Weights of a small GPT-style language model, trained from scratch on English Wikipedia: width 192.
MLP neurons of a small language model. Each row is named by its layer, matrix (up: input weights) and neuron, and shows model dimensions 80-175. Each number is 50 + 12 x the weight over its row's rms, rounded and kept within 0 to 99.
After each neuron's rows, "fires after" lists the tokens most often just before its 100 highest values on Wikipedia text that the model never trained on. A number after a token or word is its count.

L4.up324:51 41 68 34 37 44 54 50 61 66 48 56 56 40 11 73 71 53 72 39 35 45 48 39 49 59 63 35 70 64 44 39 35 43 57 40 58 55 54 29 50 67 52 59 48 29 54 58 52 45 59 40 40 48 25 36 45 51 50 54 58 50 46 43 39 46 48 44 51 64 44 50 40 69 41 28 55 58 63 33 44 44 70 45 69 50 30 42 81 60 59 52 53 47 69 37
fires after: " t" 19, " st" 11, " d" 9, " Tr" 7, " r" 5, " St" 5

L5.up512:51 72 46 39 74 44 29 40 42 69 59 45 62 55 49 37 57 61 58 61 39 58 42 64 53 48 51 52 55 36 31 65 52 59 62 44 65 42 61 42 65 55 38 37 57 65 38 46 40 62 39 41 44 52 60 56 67 27 51 31 40 33 48 69 18 23 52 20 38 44 38 45 37 44 50 59 49 48 42 61 52 44 53 46 54 57 42 49 40 47 30 42 49 46 32 55
fires after: " the" 61, "The" 7, " at" 5

L5.up45:50 47 40 50 30 56 24 39 47 46 38 40 42 47 54 55 67 47 42 56 53 43 55 48 25 44 66 70 69 35 47 44 41 69 37 57 48 53 52 39 57 66 44 54 77 59 46 60 25 54 51 38 42 30 51 45 50 59 52 47 45 58 47 46 36 57 68 70 41 56 30 53 40 37 52 41 23 53 45 62 49 47 33 61 42 60 34 28 62 58 87 67 51 36 40 69
fires after: " h" 20, "." 19, " and" 10, "h" 7, " H" 6, " footballer" 4

L4.up604:45 56 38 47 34 45 48 47 55 46 41 39 53 56 53 43 65 37 45 32 49 48 51 57 45 34 34 53 58 37 49 34 39 29 55 40 38 51 41 60 55 50 39 40 37 67 59 64 04 52 41 31 41 60 67 30 48 68 70 44 44 52 49 60 42 59 41 65 59 44 61 54 43 58 57 46 61 55 49 48 56 26 63 32 46 44 45 69 62 58 49 61 47 66 64 51
fires after: " University" 18, " Candidate" 17, "an" 5, " with" 4, " +" 4, " ro" 4

L5.up592:48 51 60 55 75 42 48 44 37 43 40 51 61 55 54 35 47 47 62 64 35 46 52 43 49 46 62 39 48 49 40 56 49 31 51 53 65 46 31 35 70 47 72 52 46 62 52 50 37 49 48 42 48 61 56 51 59 51 75 62 57 44 29 53 42 30 32 35 38 47 50 40 50 69 46 62 41 34 48 64 57 60 63 53 43 26 42 49 47 53 69 52 34 52 67 74
fires after: " the" 40, " The" 12, " sc" 6, "bor" 5, " t" 4

L5.up123:59 31 58 50 45 55 60 58 32 34 25 44 54 46 26 49 52 57 74 79 60 47 47 53 36 54 32 39 47 48 38 39 44 87 45 57 69 34 60 39 36 48 58 41 59 47 62 42 45 51 67 72 50 40 33 41 36 36 60 42 57 35 41 46 58 65 66 61 40 32 41 30 68 75 45 55 45 60 50 64 48 64 52 59 54 45 51 33 51 52 79 62 55 48 55 52
fires after: "==" 38, "===" 12

L5.up214:39 55 55 29 52 58 54 16 50 57 62 62 59 37 49 67 67 51 49 50 22 33 66 29 57 56 56 43 55 42 48 38 31 57 50 55 61 56 73 70 50 64 53 33 37 61 58 64 51 40 62 43 42 59 44 48 50 56 53 50 50 61 48 39 60 17 56 42 49 57 61 71 50 44 38 69 43 51 45 65 47 33 61 70 70 79 52 46 46 43 65 51 47 41 52 39
fires after: " the" 16, " e" 13, " a" 11, " De" 6, " E" 5, " de" 5

L5.up553:56 87 66 58 51 43 48 62 61 54 77 54 63 45 61 53 27 67 45 62 55 46 41 26 49 39 47 37 55 48 61 46 50 69 59 67 43 57 34 66 52 69 60 48 60 33 56 55 36 74 50 34 45 64 33 31 29 55 57 45 56 28 42 48 60 72 53 38 33 42 37 44 51 42 62 36 61 43 64 47 50 44 52 55 54 56 35 58 51 53 53 47 58 43 68 59
fires after: " P" 17, " R" 11, " On" 10, " C" 9, " A" 9, " S" 6